Weights of a small GPT-style language model, trained from scratch on English Wikipedia.
Size: 16 layers, width 320, 10 heads of 32, MLP 832 SwiGLU, vocabulary 2048, 20.6M parameters.
Architecture: no biases in attention or MLP, untied embeddings.
Training: a variant of Muon for these matrices, 10367 steps.
MLP neurons of a small language model. Each row is named by its layer, matrix (gate and up: input weights) and neuron, and shows model dimensions 0-191. Each number is 128 + 32 x the weight over its row's rms, rounded and kept within 0 to 255. Numbers have three digits each. A neuron's up and down rows have the sign that makes its largest values positive.
After each neuron's rows, "fires on" lists the tokens most often at its 100 highest values on Wikipedia text that the model never trained on; "fires after" lists the tokens most often just before its 100 highest values on Wikipedia text that the model never trained on. A number after a token or word is its count.

L4.gate356:088084149147082044107149154204132064167119093116144142133122114104119127111125163151162168178106073156105168108133147113152215152115086096128090157077094098100145151127127118098149140163119130103088113159125148109064076165136119130135063158139135122158151088153129139138079098134145139150133136097113103108148168101181115134135070121088120175086032124100149139109150175114143166133124113115113144176194128170064166161137104116151109127118202121098109068141161104118109116124174122127141093133135195143142093123112136185104138158130180115118142100114189158127113074056122122124
L4.up356:184151167122090105135126127137134120118174137133114163111173129137118153108185071127179128167106164115103215140095171149102134122089127113129153154181121108082149116116201120160089119188153131165166146093083140131172157145141109138141123139118143098080114081092116131156070122111143110176135121144131140139126138103078096135099130116141096130107193164141107148151093095114122162158189131106118121116102143135121105170110120139126137126158157070081130154141090120108191139164145089134162119101158108062112121128174171181130076105121121101157106142132102145123136182129170185157
fires on: "f" 12, "b" 11, "n" 9, "z" 7, "w" 6, "t" 5
fires after: " Na" 19, " Bu" 11, "ri" 9, " fa" 9, " Fa" 8, "â" 6

L2.gate702:071081165127127052104082100159121165126119096056159145182163165102072136101116107122168116132078181157115109146164150119050125071166141157132116133080050126196122094122122134120148087159111141169111153151150151158101152149106137148102170119129118122169145095083135104123103143122124166082156133102179130126074182068130144156099125076130121156117064171100134092130155153112123106162116114107149125146167110127089156137105125082130142142107138100119124108088111140081214102105184110124082120112148170172159150136097175176092141152111136104152173137185138170094116133157163105156
L2.up702:065139160094129094145111096109111095166148194114151116151191079119097118067117153063103195112120121148104143126153095160151111125107148112116147150085062105160146105126158142142086125086134126151091137116117135058108179175123132103115107109166166107085170146142096060175112144119140164140115152134105189065115135076081146151066123112124120171148144100124093106122115129161136150058145189140145079189122093107151192153145132111173142149113133117083141136095122069101155152088133152148097090133127111152107138132129128143044084238093163159198115129118139087126166092150134190122
fires on: "s" 59, "n" 24, "b" 5
fires after: "A" 37, "ce" 17, " se" 13, "ne" 10, "che" 5, " vi" 4

L13.gate610:145126105105121098121110096163151085138159148135092172118116118066100156134179131138137114154180112126129106120158208131068100148177149162042121185111173085132114116106126111103127095088105114156088151103078061121106130114045097103158151165122091150147163157094123123146173163153204162187141096107131149081155099127169063164050127143113148167141120123106134130105106147094153082135117070115139099142135069062119177124118093115126153136110139132094163151097132085084123090148131116203121103142164154145139152071079165119124171146134117162081044116085055159102171107116062109104
L13.up610:085127088082163163116132117118110107094115116112121146112045126088114156121156176161200114089115116206075083118160160100108102161138124170079095120131132133110138077173097087145098107116148177113120141149159146164144080129149131093128070156097180196070141110134095169152156102090119127129152081085155095130129118148135193104102119185033131123121137123109102084115149169113088110158087096152196098106142085146129066139062096095165170198124143193162163070133091141151149136094153161122144145128101107139147131097138079105166132149135170048154135163091141113144165135065147094099
fires on: "ur" 23, "qua" 11, " in" 9, "ab" 8, " |" 8
fires after: "s" 37, " S" 11, " " 7, " C" 4

L13.gate68:138161123133163078151171149051099093120155127117121077150179089098108100114115127111153141133099071080131173108144174096105125132117129156168090087117162114096136111101143125136180099087081073112104164112153142135139116156092120099121095100152131142146140135118169181164126087115136078141114077136174157128150189085171131084114089118142091104124057169089159101129161120101167082146094137134166146051142122063102054104113153130187165137095157139139106105126136121125113185106175188088175100189131149139145165121068100095142102179093107145115099114116124055101110160096187128138
L13.up68:125118170147101120117149107107149162164183109132078158158220070131084099122103102167145090156129139096120133126099099100152172135113138115017114133108178110155129153141117106128131119148095144164122160131158120095152132110154124135144085118073097142099086149152151115127116137173144129138138115180151108134088120087188116127154164116124089096154166124151147084128171169073141153145136177166134073093072128178175116106147134103144109117136120162100099127159201111112143141105133164104172093124118095087109156151043089135097168099169099102119139109129103117106105113147081103071
fires on: "al" 28, "e" 16, "ra" 5, "le" 5, " was" 5, " E" 5
fires after: " " 49, ";" 4

L3.gate582:071131129103103131106131144089116098161043161100074115158113106148201122129130162134137186088146109208138129082140047095158139123174132119108081144047105169138204121087104091120108141126088152109074117101167116120121133134139129089135211106143161148083095136170123142117092137161114123168163125153096153098111105188169153119100150167134114119123112109165125075183157171107142168097110151164098107113125101117184163175140106190132129156124142092114131171155174114109129142123140131243107124106151102154115110135137141111156090144093136112105129112144122142132113101108100143078
L3.up582:145104186139134116116116134095134070100139102121115156174130117106066129110188206152133145120093153160076165108191156176108069139079096130151115176116120163124158139110124141118143179154091114128188066087145124122122101096089090109111143103162118068060133125135108094143099119116116106187141148187152159120081150177120136128106106194111172086116138131127086138152222185145171117146115147159162157143151142121130170080137132205131076111191167086104132130176183125057115130111099143139153100166120121129106168127107133153131165111131107116119066142154038164170100151141111156101
fires on: "ent" 15, "ute" 12, "t" 10, "ive" 8, "k" 7, "n" 5
fires after: "et" 21, "it" 21, "t" 17, "ot" 11, "at" 9, "hi" 5

L2.gate56:101070066134108134095120117175143149120125125104184103135117162102114042130134142145092144108123111107120120112167107125039141108151101133083156166139068115108113096158132128136087133087176089134162117148124143107141111154132178093091129068147182139149168116064158061120192129170138163141092190109082089100155095123140135098159126127127110126130103136122174079144130141131135142180199124075112090100114114128219102120087059165140107125146134154112090178058147144079150097131073122094137128145128170172111167102160177123095122115170155111173129136168130110158126142150150134158
L2.up56:105102129084125136119101101127151121159151054104109128171116160101126130145184125142173191129158117109115125068131141177128085161139152115168088109110100061155113136097128176114102124089146114146129144092091180122104148124128124112107105152146122164094082075056146106120128128112157100115150142157148123139171125125099131084081125131095101147160196086152110056066102086102168126155170127080129131137118084111082117155093141198129143154147135138160086107150133109157105095097095092107134056117141125146110154130130114132113131105052155074149129198154151068098183098113099092078
fires on: "e" 61, "la" 8, "o" 8, "ial" 6, "ity" 5, "ary" 4
fires after: " " 28, " Ma" 17, "N" 8, "ra" 6, "ter" 6, "s" 5

L2.gate795:168089148106131093167092116076126038134134136081142141139134176134085104149140125131151157107088164126155146135184147136094170184143139158118134153115072067160173172165132094128126117125157158159105085188127166139159107111138122167191136201133113138057140198174137124084161141145125056121166159141137112073104116075071141169155120102153099146086059180131147070104105135081152148141114115177155144130128136134134101127097129118151111146176130177157128126136146146069085146156137247132150157104118122120118151120139132164105124140120085115172157208146106130082112150170131094125
L2.up795:164123133126134152202065060094048100068148162128148137110178142114116144114034140132135119116108111108151126109159100120085121151129126133059085118152103113148170141156158178120153126105152134167107135137113130119107088153111128137147127155134093151055185165104154123102124094146185124173126139173147133051047104118078138170139137088103085132093157117071129053096138162085134177180153073108098119132138179107181103123073114114129080125146089147160138135137142171096128150152141187122074124159149169196135159157179138141118093129094084115144107189141088145135156165154137161130
fires on: "s" 57, "e" 27, "ing" 13
fires after: "A" 20, " se" 14, "re" 13, " list" 7, "fer" 5

L3.gate785:205112098146085097153092052185131152115104132094169168087116141136128094195103193094092096131114199146082135163135101106083149182121123108117139115175096148167189112112095130113137107079138140097079075110072176115119087125105149123144144141094161135162186153134167098084083131123128148164157113145109150211103099099080152057141150146150102115103154142149091078147131129139164064109136161148122105152151092096164115149146172121158092115203154108135114142082138161210113159140152108188101125173135159147131134145081091158139180101121111109118108176144137144126097141086117065083
L3.up785:139131147117114131126095040146115126125061118117159145106107152160140126140165068078107199148124154064109153119093170085116153106088115128075123116108076142131091046102161116131154177124102152140142126116120155091136140119094110108138108174081125174126117146083074094107139121073116125113093141151126105132101102147079152093117150138110119115108095069167090136146165123139140090082100150147120143171060080131123102181155146152085117130102164137142131135104158119100151107165168122110118068154085116134080117133095078124147160106112150142153082129157135151147072119136105043168
fires on: "H" 28, "L" 20, "C" 18, "W" 5, "D" 5, "B" 4
fires after: "." 43, "-" 27, "==" 5

L7.gate267:108091153068104117126127157145175143149107071199135106135116117147128127067138127159154180123116100129157129112041133136111148166184147152076127113189132102127140155163166132124152179034132129147154117154121151144107081207113141063152137099126152166115190173110126155107165136145075208135106106129118136106106164105095137159140065005103126100163158122105166126109117142056050129098111125150079147112182075155172169172142129161148136082156148071136174133158124109056130173128091102188135178176138147121104137162179182172159159108106127178102132120174116116164139090124138100135
L7.up267:140134174122086055156133068129157127146081123126123137101104115164129128091086169095120127118092120082165141108105103148180132086122146117154140142131118076146114156155189153091146038103132161156072115121077188108179155123174142119119159085089122123120148083083076199104160151092177162102180086181179143215131086149156150097078117172094137128131133121108157109173122091162112118131113142110119106097141156093188094157132052147135104155139185132137167126128126128126127096163147088127117139153145154082084125119108122128103140143163132037142156100062102150118165177141093079154
fires on: "na" 23, "gu" 20, "gra" 6, " Gra" 5
fires after: "ur" 22, "lan" 19, "our" 6, "G" 4, "s" 4

L12.gate102:139143084107085127110114129126167127115122118066123101135143084134190100103163145115117082081108131071129146133170206142113142091174133148117117169119174119144152167094184065146115076133144155134145121094101116140108085183103126135182081196106156172108152118132174089155154180186098137159128247156093138140114099208174102164113143121127113157190178182171172120117096115105144115120151123179141096121124122128143169173111111122140182068156126170114200074078173164175130096155181138128088138098119136117187161159154076122096164151089157109129113138114096110118133163153130140129
L12.up102:148110167118139179116124114087185132096116159062127147073104100137139208174159118207096147113147118087099126112107131154172140113101141080113130158169088148102127134109132139138109078119129157132116171067134117079108055145108140132091101138175129194144122151125154093122115107129129132161144093131128136194127089024124103150074100120102097092127156076118124061132136087132142138197086151157180039104130110132066088107123110085114100172122091157195178162134167082122111065141111107093078103143071075103169225094126146121106110153160149132076137136141162107096074129171130124113
fires on: "s" 69, "R" 6, " in" 4
fires after: " " 73, "s" 11, "==" 4

L6.gate142:136119143145161096211087104171217124115048181129101173133110140140130099153113104115147176109155095161122134036150118135133135131138202105151138142138163139141094097108095130122100169093137149178101126104140153130118126182213070166098122160146165150143194075114132124172090137155101126103075099149135146107182113115126124179079149142155146124096120189141135173143162149112174143184141106091126086159143124122134092127123131177153116177136149069123141069114077144101123129116155122142105070118140135116195166142064105096137184131106120144118102154150134198118107083157168145158
L6.up142:176088119118135093113092156068120094163141124115114119127117186097110109123159118163159125078088128094175113119081108104121167051187153149078063167121120091140114134127114122109157135142143122134115126074157141163128133064156194157088179139159177144083145095165170121106099136067152130078176134159119113128134094152184128144114130140129068184136154107148087117184164114187157139148173102163144122139128122132133100131185073039107142154074126149170164089112116094121160063140129138120145201061096077166113125091187162165137140176085120102171115150137145139103043110134148132132
fires on: "w" 26, "ar" 19, "s" 17, "at" 9, "B" 6
fires after: " T" 25, " S" 23, "t" 14, "s" 10

L3.gate546:140129078097126159145098132112131123165106072188071165101124128138153155099098113120106140183098148092077153151109076126133108159135135137170137124149124090130135138082113122137105144125128127159146074109224157148099138104109129135143051099154159089172077119182186101074120149083142147155104058078135126169122115088187163145216112089134151175068083144101130109213139147193095177131181150120165107171132083173140141153142127090095122124097208107122126098090126129157193112149129103171114152098076158111074183024124105172133155096139101151113119151081118106122158102083112145145
L3.up546:130106147163082108107124126128090155130164126088159205172082126108130070090090228104104144111065118114135152166169144095110136108155114081122109151114146178124192132104172136138180116120125142096129137189131105183109142167165097168121149083154201147163115068156125129124126117138120127146081100132154169102112115110143154116126125138185114127127112101063133125105090112132173133118123157160147092132139114155131187146135139095144145120089089155136075196130164157181163137167096153135145134159124165132121161120132060146112196083070116158153067147110118084153117130103202134160
fires on: "w" 47, "ion" 13, "ud" 13, "udi" 7, "rate" 6
fires after: " st" 19, "t" 11, " St" 8, "ill" 7, "gre" 5

L4.gate577:154119131129081120077084146140106139141099171115139089126123137178140133085118102092138137164145127208116117118102127154170143104090137174117116140156155129151138148161102154147132150089118152122173170097128076143099116136085121121140162166171102147114118104141092081076149126103089141129088146141183079116144117134130193145096142142137118124130098154093071149062141133105123079141188163094153101126176119091187219181167079123073090139141163160116176047119121171095092115115162120151145129121074183058101110081152141151133140109072125149109109112122172125197150165098128093158
L4.up577:156087163073144058142138087126106146126131132117071120057175178181151135123174069099108127167108104136165162128108155140177175098125080113079106129145122136114141159137198106169097122130154130188077112156096114156139106095103103142142130142088136187121075164164108127111116086150190113100076087149138147113128115108138098072143080113119099132132105090162127095156138120142110158161098045155067109173142129108113134108122091109087093118138136104130101137186127106114207119117062123137177197127143123177144128135158121127131146069142073204165097140115132083206173172126143139104
fires on: "t" 23, "z" 13, "b" 11, "der" 9, "f" 8
fires after: "li" 19, "ga" 11, "ci" 9, "bor" 9, "par" 6, "ri" 5

L7.gate523:121177101153127109098159123124142152155133120070133172167119121179161133116176125136190086193191110173126105140151102134143160123109151161128109116084061078134130118128169136128143174129146122181164146093106126149129122120083122148149078116131104116142122117157093131095093113146150120129087158110102115173049116165086167084137097101080187109102086099139151126089113128069094169163113110117098150156218134094131109126149142145105107152157130126101103120164126170129140107162191100069152120107140119094145178131124110125093169071113100170131114132164193116092152132058117151107
L7.up523:130144162137191143152126118196103129148172176117131117137148115134096119106190169080152117133195072135100154110141130156191100073172158129159192145042166081147115096073131178131157119089153121157125149194108129145130130136114097191132109099156146116114161140086139182116137199171099101086134132177186063107118110108170148118155086165067152151154070103115105179106131189123089088172140109111154141128082120092093134147195096117084091090184119046117156121100076100129114134135130188111102094180104145164132087097137067095088140142165114152151144151103168123154175100187085148205
fires on: "or" 31, "t" 30, "gg" 5, "ol" 4, "et" 4, "lo" 4
fires after: "cc" 14, " c" 14, "c" 10, " co" 7, "er" 5

L12.gate250:166136133086152094116152127181115073151143122089143111079164140127074148102081119087166110111082145139085170150146105058101056115112166150121134153129103087169168053083133118156128087070105109134144096151088092097128065151116088108117134149110162123104162143133176131085116153137168134108170109166107160116090098118121095095091149150191106087134190134151110125173128143106144127141126102100161157120139116048171130076101133094162133174167137106089078139077169109053108166151062134084103049107158147090131131039102149146112120087149104128175081158145144088115094135155100139141
L12.up250:155083137081106119114135120122152086155164110135171069071124129147089166135141132135146156151104130134131161113127120086118056139176130148103101072101127101147136092099170121135163105164070138126159122113125142111165129119107125100100115100105181131079161077146175137124147133096172111130112092211138135109097138081063099135085198145101109101148193110159162131123184174164095161125116147130117091118143088061119097127161164147165180185140100126084097136076195113075136133154128115112199077107092159128091118085113109162116096104142136097174089125200111126145105146149153127071
fires on: "e" 66, " E" 31
fires after: " " 64, "-" 4, "==" 4

L2.gate272:163176127144136178124126140144146124101111091148192111141113160075133125129125075151148127148122138154111088139159102144101133081113188069105086102089125126146099119113095102095112178102170146093159128094142067103145185171150073111114104159214125118122161108159089146106160150175167190128122161179092168078167111094122120135117158156159138111163125145111166177091144137121144101115121100203118129115116193115109069200116179181108130179138098087099157181087155123097056136122120168157131104175112143193095124169152051102147087091097139152113049131137090113125117091170086166128
L2.up272:106186173080151141137105170112133128169135130091121165178101159148167150171079112145130123149100164164134107145092153182100151109117233121110108152152112133140078105151174068152169129123143110081181152112118096145167167122165131144098129136146136149104089105183130089123164149115166153150095114154153097147140085151147203151160133097124116108169116128100195121139183172136115085138165086169127095127101161154162109186160105163133128139084095100090163118122124095125118136148128164134137185140133079147119153171161176136105088109059127140200094152099141119117110115121078186048
fires on: "f" 37, "t" 19, "ter" 17, "ha" 10, "l" 8
fires after: " in" 26, " In" 22, " re" 12, " Re" 12, " co" 11

L2.gate144:099111073161087156077122155189086113160133220138102137142177115175100127146121114082117133120182069183099117070103172104090103162134102105143196151087125159103126091115134115095088167151158120084122146137089147096134083168104126131158137108208143133117156148128111128157144123180141154136096158099084042107133119155146151077096152129123127120127088114132158097107145143188120129108100114165152098122123109108069064183149092163080163158121121098089140095142108146136030091106094172176066127173126079189151155138105128125134078172106184104089146134192110121153186181136064136161
L2.up144:064127116128140112056153073103116048130133184113132160151150094008126091161154150106122105197136163165107110139141123114121132150152152121105118151107120155109086122095093160146170176186125110159104120100102060116155130110143113138157151081142162175132181148135157127118089091171110160169088161144133126150140139092103147105141109166148082162123117129141178110168108141165122137124142124129117147097124170056105122125160132165094095152139118199176146124118077158103120181114097159154096094209147169155089111068154082175138155163184146141130110090142140173137123077127113111154
fires on: "n" 30, "s" 21, "nd" 8, "t" 8, "ive" 7, "li" 5
fires after: " po" 26, "y" 17, "po" 11, " be" 7, "it" 5

L6.gate788:172106076155149125153135081173114092159066105114083144060138212165093145152111125109170104128146100137153156106165154141078114109136177116130120095085126165123145086082157162187111113093118116151121147143093162085188143112108052123137104103128143102070109098148102204111142129130112161093080126146094139033111101089147153113108089112143149113117086145125097139162138179132159132141167112127140113120151113075064168142142127126122157143143082113126125164185158144079163154140159160117105119185192121119150216126173116149097157140109168111135160166066114155145070142171132150109
L6.up788:093099114105134125097186124129141107114119167131085086085080155125090136106064187148107130101147158164125114178076094144163087179086142134154135101059051220130183165186105126092118163157165168145176147124146122144084119130193109166095166065125182157134169093142140052143117108168169150067104151149107135176136142111137151138143143087162145085151090131117119104094092125111142130174139159142104145143143159146195116132095129115186117148082118165141096128137170149140142165139156104146061127114176135171059126087156165092154092095129146085087068109134178101073151085180189099118
fires on: "b" 21, "n" 18, "ed" 17, "cc" 6, "fe" 6, "f" 5
fires after: "o" 17, "p" 9, "der" 9, " m" 9, "ch" 7, "ro" 6

L6.gate351:199147135094142095079111224114163160147075109104156095126112111099132083116120130143128121098099162116139085154110175106137061099130122171071152129098188088140109155133080156110147156108057147129127099084111102189105212126128102145147095156146190167144094175153076085168151117111112161122121085127152127104157116124192103188142156214137091054161101127161197143099226103159138120136137110146081125155159152137151150104075163171079122102139143137144112107095132086153147134174159123147168099102156150121079145188156109135127139172128153085159129147172134167113077158133184152138
L6.up351:121123089132084132157200187088154174095131183081098135111140133130098120156075110122141184122153133118118052126137125135159114114074112144122131109131156139115059211101067136161131134136088141107165107049166092144103187129123079142127139132130137089104124114099068085133180087122118112123209092061113087160147135126168170112127156169146120150151135111102091078178134114158098094174146079086115149183131110149146056130154167178101134144157119103108124114154092104142109103126093090153117114132131115060079148150158120149179161099115154118110116103129176202154122095094130144182
fires on: "\n" 23, "t" 18, "ite" 9, "ity" 8, "k" 7, "q" 4
fires after: "s" 23, " =" 23, "co" 6, "ha" 4, " Sa" 4

L4.gate731:091129171148091121140107105145129067154109187103132089175089124128136166133117098159112121042061133126087174155143166166088145156153134067060196133137129087104087113182120136111140135118143116105126093136089112101098116061154115162152082105102181183126128068108127137074180123149129162100138062102151148133122138149187091204121148138156104129138161116122105134096155169160114181097127110110131094137142106139110119113139114160123092180145133103154078129104127162108139163140158145168119060129123118064184162137111091167155102123124108103089109133144093092136121098162058137100
L4.up731:119135195109164090115115123080085101103107152141147070141104163168128084099176052143164069080111159075164197186151124143067124140125178131134184131120112100136118110169157141101147117119135119122160138168148110132144089129137132122152122162205070139050147106122084100133125143142203162129131063136102161120130097187135156189140127126162157142141122127109080135118189144157104093112111129076097054116140156143137067194183148093147103113087088140191141146142143127165190103104077165119153140092122099135112068153075111094128126122149154132103138182124131136127125112094101130165
fires on: "y" 19, "e" 16, "a" 11, "s" 7, "w" 7, "h" 6
fires after: "T" 18, " T" 15, " sp" 9, " S" 9, " La" 8, " c" 5

L7.gate785:135166104137116132141093149067154105116147139099157182140113117206093106128145118155198076196151148065177121084111196162151207112125120163163125146167096091165144124090092158151107115102114129156132112109144178166062116107140141174102109159179142145165103092131083164089162069133139188063132116119149108182117051113127171112120116187147105127137075106115133089118114209159128171158141151150166087134115170107131122127165058139166143105022132097175172165136133114088117152157126115088164116103076077087094133141177115103143081087148158118139116141125146149151133117120105155113
L7.up785:173139161130159149072130147134151086055165109139144053120133098169127125129176152151106120111139115171137142139136125106104133152171103135121147109094136084130101095156156129119134106158194142132075164154113161128093078138146058146047168113167178202109165139103105128124089140141142084088143157154170129108154135105097157201129087156138127100152114122126098164098105119161138136103117151041130111163155156135082120158062112149047211106111085094074198121105100142202117129110099146105110145128115133147171132096169122136066116135197136084108151149125139174141142059045123124187
fires on: "el" 16, "lo" 14, "la" 13, "or" 11, "s" 8, "os" 6
fires after: "cc" 13, " b" 13, "i" 12, "b" 7, " co" 6, " Go" 6

L3.gate716:077091144186098191185164102042114110108076127175114120129108142101118113202150082141139160160140174144192167130157162115104126135126089066111125071135087105160154105125147100155066102077094151172128164143073146105061138158132088118150121134130168100129155106099161120206170135108148146140085143164141137119119110180131136151206092153138119114152085116094143110120124141080152175052130144144140138088104124136146157086115180151148138123144136163138157130157140131132057127126109075137084112097120101075169130120105199117143170086115107109130147150166095111184127163142096092157
L3.up716:133128128105118148057076121128163183133127115189058112108131123103038107139148126081174154158156190117160151122189129116137137124097187110181174119194075154111127180158201076157154126169119123108112118095115127141127176140137115053124160121090158128173164159088125119131177136156130129081151115148183162135127097095150062128110143123157131196131188134079140138117098145139168143109137134141106155103070140133133197138111107155129151142119138106088137112162097090121143151139161155127114107158112089094188118178133113096160180159126184092120112232113187134136118161073139115093
fires on: "ed" 14, "ke" 12, "son" 9, "la" 9, "s" 7, "port" 6
fires after: "s" 24, "port" 13, " Pa" 12, "ip" 8

L6.gate197:127118142152151145123125149151108113125140124135101071091097115155146132162173148140114098165145100164114113123118088170131096137228139127105022169126146154128096105036191110084124162141132098169136132129081129074104130067151084165214123136162091103135131140139113166081169111093139123155065147103170055131181084093151086148132147121107113221194090146109117087164090132098159129098105137130161143081129138090118135192085106105199126096070136115142159075143212065144155081136127156136116117089140087119170142082154101104082084149146079130172119172151134124097137130134098122163
L6.up197:141119089116141102149116098178097150148124127048100066121105140129116108112121122122115116094135138105169146098110157094171101084101180149109169160123057078129177123087119137147115061134111120081140180118155118166116146116128160122129044121113156126155097102137096142133151118152088208135132140112128110088145163085103130149198167127058119158099112152110140164119145163093142159157148144100141094104091117100099187143098093130085042121092103174124102115178061168148112097133135119117116117172130049120125092079106128168158095087086152142162099163111166147172085161121116076129
fires on: "s" 34, "-" 27, "c" 7, "w" 4
fires after: "ro" 19, "n" 11, "ti" 9, "en" 7, "ri" 6, " se" 5

L3.gate295:128118165040177082127125115112199103163143076120186142184141087127148156140123167103123146186124138113063149070098140173173154143116099170151127140214138148100167098124132074133159120134144154098161113183132059143141133122137115057130116176073118104183130168128140096168150125116092167099179116152130038235138122119070149150123115136145115163180155106053136159132028104134089142115130040117120114088134113178152110150114128107133136134114105068119131093074103150111058081107120168106089130183098089124163111147180116112112115066127160165114153113117095099118142126107188139131
L3.up295:087156128124129179133107056104154130095071143117115139118118148110133174130079085119116084124111148128147113031104154080127089129120174086118121174113152157110114041142156180078122084136105145167152043093144122133090161098132123104123089132105160114109111121165112131072075097111141176091121125128118137166108113079143134164131071124076149119123118169092144158212106088123159088146154128146103100129155131078142091099151094150151153160172103068145148127149117134140139163143153034138150163111121149167109105047125165144093148121114123166112118042089126137099108108084080097076
fires on: "ci" 26, "na" 19, "ck" 12, "ing" 8, "i" 8, "vi" 6
fires after: "ur" 29, " re" 10, "our" 10, "mmer" 10, "per" 6, "tra" 5

L4.gate324:116166159114166135124061122123176072120112162124132154158116137139165131135119167093062090107129063082095141141118063159119113116160171116070204074066144156076150121190087160131140159132124104081083137134167109107146142141171110154130112181140130150147125144098164132103011155136095118108143106122143103133076168101133128080094194133075087123099080130149147188111089125111105123069188122146158148154118075109090149074079127178131100132051102149101118132104129150147082127171075136170112077152111148170115120089160127129180102108185170118129139170099133106139141178160097151136
L4.up324:139135169091117127111105128135140085098133167076080159121111081151102142071161123066109162109110076151192160097105138090094158133176156093116193136103138174108132158142163168105160152148162122143110138137117076076140141153126151148151143141115128161072091097069168169133074126116145160148099120094117129116127112098131080086121137114088070146138143157154143102125086115168147122102170093156155173156065150131092173159104121161133150057078103099098058170116072003180098144106158165154106144132099115169047128149165119176120112165140132164112112147190116081113112116117087171113
fires on: "ing" 21, "ia" 10, "vision" 9, "." 7, "ion" 6, "right" 5
fires after: " K" 28, " W" 10, " di" 9, " P" 7, "t" 5, " X" 4

L2.gate686:159217091101149175151079128101148116095154140129103166150157140088132096148200140108214166205132136081158122096094117156144131146152110159125110108096000181078145154072091092115185118138108157148082099066139117101140122138158148106159138099102087130149124111135162184101114105099132127123161091113111105126132134127164114116130127074155115106164188083097115142135118122112097168145138134158114113137088125129161133083132108124137145111112174144078109110094104188146102133150139126094199088124139112124132057197165164096145186144080083163163149209068189134116105190097088129156
L2.up686:175214137106170137109092159160164128094106109120158111184175158141147076168094111081152202160130140177127105098120171117086148157182147146126109159121004176100140137116131157138119097164082152114079144095107134093113107125139138118114132179077094119051103100127166151146082131060125130122185091091051134122055116097191140068174144082105116127165147100146097133133082064154096118207115096097164124161106118134117163086124110049172170137119120105107176142086128178141102101111111106151130124090064127134132138137124158129183143147101112185135099168059183061121128115145116146133
fires on: "ric" 19, "lic" 18, "tri" 12, "ade" 11, "ary" 10, "ur" 7
fires after: "g" 11, "c" 11, "us" 10, "ut" 6, "ub" 6, "p" 6

L7.gate44:135142119144084157103155126133140130137132149048155072076129134148157140087179172162075153144096090097133109117122076172083139140137100081095094110128151126122111118096092180175085146132135112137151075156117071110109131076181143110097076136089085067116126084139156109146136169162104128127150122131112143115124084152205147140083179096113090109129169121171106120080100164113158133135137146115098156048136123096137101126119141109131161167051175158092151156082114142061057063087076099099118106097114117152130126104175099132068170096127102144205156130161110106137135155052064138065
L7.up44:055097133116141086108138148165071105099145093118110177144054169140146121099110143112116153072117146091111137105143149126108101062080112117085162159153154145115079164134136154148179151082138114121105111103134095177163145094144065121171105114053105117134095161109144156218207152167188067128160148153132138129094106160124120165148143101062123116123118144139138146186201148147058117149171091107147092103165099161156103015152109126194062129143039109136181143114114156152096132092125133156146117103168122172061115145117078142191086139128136083163088162112147077083115110122154113110
fires on: "tor" 29, "p" 8, "se" 5, "ca" 5, "y" 5, "|" 5
fires after: "s" 25, " his" 16, " His" 12, "th" 6, "-" 6

L3.gate470:093154091177121128121138057150083076097145135128231094127131141138164140149100092105134202136112149106139108122105141075075092149169124177104094109167133113132070181103151092119087149154154160075133145112149100161144113127107109064132175140172128154136141050137114133164119127107120169150145099111111158151074095124105185101193151160148108156069137095142115182123121064123169138115071122126045075119105160147149094097107169164108127150130141109141129120112094107085087143097125111143115104091127101082157097149159112137097150139130123143131101220082135145142104137153042149170
L3.up470:143121137098115132121082157155079121115155112144111150118153152129120202179099118103161129128081152124134117102142125090144138102178152119120098132127113123127131116126082065161135150113113162147152148111207093151204178098164105120146138066184074131153130080147195116101138177114071145100148075089107139140089121124081131097158144141144131147132152181136164138095124105105133137110118146089093156150084145159084104113150098114101151131216123069166157130059060082127163116199118156113122140123108104133147144134126120192077098120123098084126122197130129116107090063132131061182
fires on: "f" 29, "op" 26, "ing" 13, "de" 6, " July" 6, "al" 6
fires after: " p" 19, " re" 11, " in" 9, " Re" 7, "re" 6

L3.gate829:237148116107117120143143144083134158129094121127152168125163126133130096132079119107109132116097184076101177196114183077163104203158102140124078072167136109186145136090099091146113134104102195133193170173153117167062091082148106172142162159124137136131071153140170128095158130149119162130173125151098157182184166119083132133086130168039148190152161143135098156102122059142092035200081127132157117138114105109128102127102120156126107191156085150167178104123114117129140124118126156164124176152130149089116066146075077101102108112108099113109111077102164137169082131132154042121
L3.up829:166145075148120154159141104128177139125115172145120178144121195082138099177137007139158125141089169129136135128171082094155128147094111170118077082175102159161089076087115164134121125120147150108115115123156194119127088077163175129154134137088093178134098140128125173116133073164138174131132060100134171128175127134067111180086145156101224136105121031140129122097136114172112082119100137166135170148104154168197145107135137169060167146178173140180126146106136172147107100139148094181090120143143134193142070130092139128175114127120102117113136125109175075113089151092148115078
fires on: "C" 12, "D" 10, "S" 9, "E" 8, "O" 7, "R" 7
fires after: "." 45, "ul" 6, "y" 6